Part of a small language model's weights: RMSNorm before each block, 229M tokens.
MLP neurons of a small language model. Each row is named by its layer, matrix (down: output weights) and neuron, and shows model dimensions 256-351. Each number is 500 + 50 x the weight over its row's rms, rounded and kept within 0 to 999. Numbers have three digits each.
After each neuron's rows, "raises" lists the tokens whose logits its output raises most directly, leaving later layers aside.

L5.down1064:575427567455437422394539487448520511461471509520489544522490431456504536490521587510432457478485459454493491585532522518521574403519464454436562497521455564510508468407407486537569467595530587577540412404472556454514509541436495496430517481511489509392486493525470557388486538457456552394
raises: "pp", "s", "ll", "t", "us"

L5.down426:478521489441492579477418473506542494484532527538485542497461563483465499456610423493493543631452510479483474444509484436527437399401421440563516494451571507484556541372491506554484547486517487485448574610489507426577534502447458510549570486472478503508429531479556506501458484510511542421
raises: "les", "le", "in", "ent", "ec"

L5.down1237:470425491412471369606505572570543494588529457516493422578481431566503498508443385510518444515454490543488449508415511532592493436493489552500682471498539478511564513474501475570589565640505453501444545455488487506532574527525500472537512603491429507480521525523501459466536502510445546524
raises: "n", "ers", "el", "no", "er"

L5.down1151:516393460483467395548469416550532567491497480519492398488479439569566423580559501568478429487455563525459438521445476489499519452489560448563552465565495446515460513541503445511534429527519497505519465508471454589584569462519470476512456506495397520434597496451507618467495485572481581546
raises: "n", "ning", "ney", "ner", "no"

L5.down739:560456520422447455496515560550535401577513546389496555491440459589417510566631481543521536459547521440486421476498545518514541557542504419580557456583457489539514502471566427450498516484492533567515552504579563506571537418553512441486474547462450463481531478423482523461555414506445564610
raises: "the", "ud", "ne", "th", "ak"

L5.down960:520488453478415516590513589463430397459548563524483559544597519500522525395575541489419587461509531449551550582451488489497390547481495572434419500577585465562482426544469474537480446450445551473540541484500535442496468453457407477507508626494532478575602518537549562420455514486442524488
raises: "h", "ham", "ad", "hu", "han"

L5.down564:432526557519544520534517462511447528595436497548467460542466540500420530506454453499542523412544517542457511578522530499512515476554468519542551493513515527397448511538515510544306509412501381524473511512451503504537539497542573471519482537521575413446552516533462488456509559489508497547
raises: "y", "fer", "elected", " Division", "32"

L5.down1532:486448523521494523611533576423450520538576518522487508504558473535505492431524506510527552455475504480438467480425560397532478536557581586405500543450471449500434536475587505547518580478496507477432534547571438498526445386486481512495588533499562587551458534541542540524509431453526659439
raises: "ha", "hi", "ho", "h", "han"

L5.down205:390415508489390523494514463461586521458594478434515494555547493541448550574369384495514553558494537405556503543486542411514525534552472522524581465491460432505565490487443489499540487485502544559522529511430447473547468489414557517437522511437479518517481561532526540547556472417449585407
raises: "S", "N", "O", "R", "C"

L5.down548:571518456520493470502436573390526402443520572382494473537480613496438392518468538442491527564443570478508559542468466504505377475528534511433520519498588500430511578463425584610426448445539466527438543436534581559552461451449576447604573471414528525487588576580481378517539554534498544541
raises: "ach", "ven", "duc", "re", "vent"

L5.down244:514469486540441558559520492509416396469594407430501599488575432417532511482407532531396483524527496388474538536521518504566506469439584467465442554425401458447483481521610540459534489554522547545499559559486592496460464476506440570464418436491473475575465595449471436481587436566448499472
raises: "ation", "ative", "ations", "ating", "ated"

L5.down361:598564466544460476521451499537497491477520572532448485586453603558459418405451507531429522517467536485508536490594581538527515544515547468550480439538496527433493401500565521493481500473525507548441512497457499557594449530650524439528535503456505407497553475514457532546509497564549547424
raises: "ated", "ring", "tt", "re", "ations"

L5.down794:552495434489489490420440583431502472493521587521553641614602495517443616447501457538453513535508542555521574419545520534442518544528562526509513492597419427562328393494589511506565452474510557451507452505421421474551567559486575500498466597462432534521573431496499463492500459416484543576
raises: "th", "the", "mo", "ly", "s"

L5.down187:512498552464555509452534453516487452528616452457543571455561515526516602444461606563469452465527506509446398606466465402446485528482486527499406493465467508452551508485482481584495528504532545459558561468548511506549594468505392527477483509402551494439429602484577472539575522436502491440
raises: "ion", "ie", "ic", "hen", "es"

L5.down1113:581516531506456418505475495475483527428487470530499516394564637404471508485543491506533447471508456519519494537450469568461535557550504487530476526485615455478441431443479680542452478555449505480491504513537548476543436417555503493601398515401516439570568496494535529507506457439467523482
raises: "e", "est", "it", "fer", "el"

L5.down439:483463566475498508581490443540534529470514427502474557531533524553468498581552513458448564527549422450562573510489598541525498481446533510434442488424357441447522452516529524520578453524502628500524464382525527453467530470493516521520573518410530497534513532555374492448471413519449431469
raises: "ations", "ation", "ing", "ative", "able"

L5.down1228:521555491414509518561521560510482430597519538482532510510526379496477572501532453601501501559438500509479401513483470449451489525513529566440538457492410494522467514554600513524497498458549410490548527501430518456540483494456501534506426497603553443446540488471448556501599488405467559461
raises: "om", "ot", "ome", "ography", "od"

L5.down1234:512436553419476512527474469473499447502537526509495552498455480523492462517538513499495437467439460539486543583460506450547578574495566490621450535460571551492496446612551498452512438528434422506608478481548643505482583556456454501462475516433487507568523603494574499527479508547516482495
raises: "ative", "id", "ations", "ide", "ist"

L5.down530:464582514520563638504452486492486540524580556391452530473501368534520530474465514615591510389524528518490519509477563490509445520527492415555469537560477502425582461437524536453457469408455539443407475588552488487521439484493557406486511517514584515510522559488439545513436493452439503465
raises: "ice", "od", "o", "gue", "on"

L5.down906:489504473513511500525481441327527489477493398445549563514453543538439424479534463522473536462473495486478506488487463537548484432510426429543498529546492546531489507525478478571533536519570573519574498551585520539591492482458485567531544408546534528521622470442470426563556461506516531507
raises: "ven", "ach", "d", "s", "st"

L5.down762:506385519494491563593528487520494465427547534544468552539545488494527453512462363458483532540414581552474567427443522511514531516446511527478505534482521545444458529577592504565578619571431496429492517514471369451501528545559509485496480437545448497519520553514471443431550554448531521543
raises: "ated", "ations", "line", "ative", "ation"

L5.down881:541453424533476479514489500428438407519529476435530448512453543527529488521563505462449483434490544533529594476474437478539465539502467518490594528434529462474542495637576522618456455512457493574453478462590523437583465464513500537514572464494537484543585525385464424478429481450530558567
raises: "vent", "ven", "duc", "ve", "av"

L5.down1062:475558441526460530537517428533456577449569541454524551447425450480435421531503528405538522549470505489457439455573530485452485575549539529511550423416490442409523527476501513459482579445457459395370570519539445516466407499571468457628499480435525541336494490464487560486410491468562539526
raises: "ec", "ite", "on", "ea", "ice"

L5.down750:479536487510526444513478496603435472513525478557409505659504515516556432484466507497534534552479506492405442513586491547524526461543517446624457549527429506523403376472531595568529579456505467481450454459465446474476409487542554552520502482522493527545451513484463485479414622486552556524
raises: "re", "y", "ring", "ary", "it"

L5.down1054:525486430531583530511547508552521450494526634485518502519624534567522535578477421486432538506462493436453524430479505539575475505498476487484583505469468555568449509458550425466501496421468399468542565574540441534439586484470544429463522460526437464501569599481469493551620429534400432504
raises: "th", "the", "ling", "History", "nd"

L5.down820:470540482631502471559570530497422451574476503473518476452516449478587459512466436565485552507517505566529496479519541441530511396480472603529552408538488392460475432379506491457490441462533432558474519524481413474517545475610573474535552516668634595503542573492502524499518595501486437445
raises: "ick", "ot", "ad", "art", "ie"

L5.down500:541514483439536507466562518493495504466604535530565427442527496531441483485434497456514523517420572521473455459500503503467460481433454487512439600400529509450485460546505528554475435455474485476504535535528415496484496482437454502429599497523504510429468523498524482523487563578522517415
raises: "ic", "it", "ron", "at", "cul"

L5.down724:489523490528456453439481518541508518461525526515529477423439444561493485554506496490479591470346523520425483448547490467475529537543537596460385503464545454417422457524576524476560431464549406480537535557411491432512507521465506490517505488489507459516507511557558427532558560417527428506
raises: "il", "now", "old", "ot", "ial"

L5.down735:480489509528504545440517450454466573482437441570480553506534529492538481513452592535539444409498497487470514522512468499442596495445526559598445495425432534590474485505533399463534499439510499452517453531554475575551578493497451568580405526470466486403413393463509549500447510497566563480
raises: "ra", "ba", "tra", " Tra", " August"

L5.down377:586516550470519487370453483445546531509429400632526531469423513480523478441544454502455443468465465550508506477550497452486432565456471485452571478444532543540427494524485542578446438464462503454489439532581511448509528497469446484547469513528486524493536497524509491487603447461458485513
raises: "st", "cle", "lect", "rd", "ological"

L5.down1361:484435498511503401539557554442509479545391576573422428545396577573530519422557458534464562468506484457504490483555464510519449481423449477535546421504512604557490462485543457539587533551513511505448520498422459514551458471490572517499599532458400504575460564482533546374546498492533544520
raises: "ni", "n", "no", "w", "nd"

L5.down91:467443418472493446529595507495577524565536493485475489491439517569525508479449449441554527398430398516548528475382458516537527599521535510480537456477543529596521449554443559490519490616512513459487489416542484450474578503515469459514460512537525498441545470457558566409477483523483450524
raises: "ations", "ible", "ative", "ated", "cul"

L5.down553:594534503509500444603510514389436452553398411455522578485488524510424600601545453533482419452495562561457479559482426541512502532523468503562483481499492490533437527439563599459471507485479506474397509444588465478538484484540473560424457574447532567572544479452492567491544405574390542519
raises: "el", "ell", "est", "ard", "born"

L5.down942:437516483503547541466435461471512581462593557443441487515459472504486470581549500582455499537523388412557482560551531476528455629515493461458514593432481497460613558531446511538509472392564437554543528456529569504540510485427560582498496389509491487495502485511516540468448440473554582519
raises: "ition", "ul", "ed", "ward", "em"

L5.down431:474485487494519537455543603483510510574513468553553487554445494504457556492580434490494481492498477476562371459443396448563511524584545492467536449482540486535551582535478503378547436511447501508465426479537486545426505601425603475578502495510499518433440473463477493510493532529543522495
raises: "ster", "on", "er", "ography", "ir"

L5.down520:515518460538427535433456558572526507517524497490595463548500618519552577452558509453538475428506532537429511479615409469516467376461492501615457468455495543572461441488457497527410525514534591506461497447482463465502482476529496464483507454464424470439487458503475493389478515417568504456
raises: "ber", "re", "ary", "ice", "•"

L5.down760:543516566492501536536511628495482441521460562555530473533510516481544380560506530444477523540523548545413503516459490534482587462491569446506597536448486405523455522539530505549548511607571525447515559602484488506525530493504495420407510535505505451482480486469477532379535506546523507491
raises: "ce", "re", "que", "now", "65"

L5.down615:579474387432474443429531561480546451486481525502513505503585512534493570571548521502455499499469559585479564455567531563537469561532520497560478497502507588565425591608566512491453507495439392424506471553477472459565525471506483407472483538532461445573529449500496516522434419436424513518
raises: "th", "the", "vi", "ta", "vel"

L5.down9:515451500511427452462487418407604615466520489522463553450581489486475497523529527544462551454619475557525470479547577520564610487565437491594507437435517505468509460513465526515451567519500536473445509470444491453534489525561556555536446505537426553522514474542441497550587495423474464553
raises: "d", "lic", "ical", "or", "n"

L5.down401:400491511528538501505521477487521501565548560505474497535474512514494495534459496537601540490507484477417473552523394515422531518565434480500457498658585556548552487357453460509434497414466402461467457467480499564508462502516487480513437506451564459435505444505476520528486489480553456479
raises: "m", "mm", "89", "br", " M"

L5.down311:441579493496514517489481452477503546477494485533553597457522476534525479491504514459564513497413482441437526562522415571520565436488556578499440593488467521438580461492574440567540472410525515425500543577568479461500478559423425494538449503526441566522366536467540473601494459443530495429
raises: "ill", "old", "il", "im", "ix"

L5.down620:508403475511534524454535545434547466469512396478445495600450381509437442447478487527444531504604545481511527480460509479460587541526549532552421593488484569466499481559541529473549524478533564488491529432505427477585465547478479523522543495521541437515550447481536551534540458593569495538
raises: "st", "or", "script", "s", "mission"

L5.down951:477545526466481406506485494516523503516491489500471506442552555526478459525462543460474522425480489569559531424493458491475480515554426466560478400473641587500497555569457502484525461495397548511498454507534439465526455599566496446454436498575487478420473498439549560546544488455504560512
raises: "com", "ca", "n", "ed", "or"

L5.down308:472456489511497486518438545465466418517517481535499408532498440503533500457531392530543556457505522571588449463471536497499421453497504510507515524615473479547474446576475546511425400476551488517501503522490572472544494492512570330410514541560536496476516516488435386423551470458397462443
raises: "om", "rd", "ad", "ot", "com"

L5.down686:494377556502421553477543524325427492414596415512487449500387431460471380510490548516488485525521495418553508499516437485488471468406504609440539479468473507493553577495500547459502544504481508436517463517525484539533528494561544399409453483475445626385445446494374451528523578525533463492
raises: "t", "ty", "d", "ator", "â"

L5.down362:421519498477451509485474446512468588497454547459507430583440534537555378471450447523444461475456461535538496502537520491484474467538442548463418467517577537428432439372544545461535490540439471560509589461486394519534431488624490461449456441495532544475485524490546490461563521475511418546
raises: "k", "king", "ber", "field", "burg"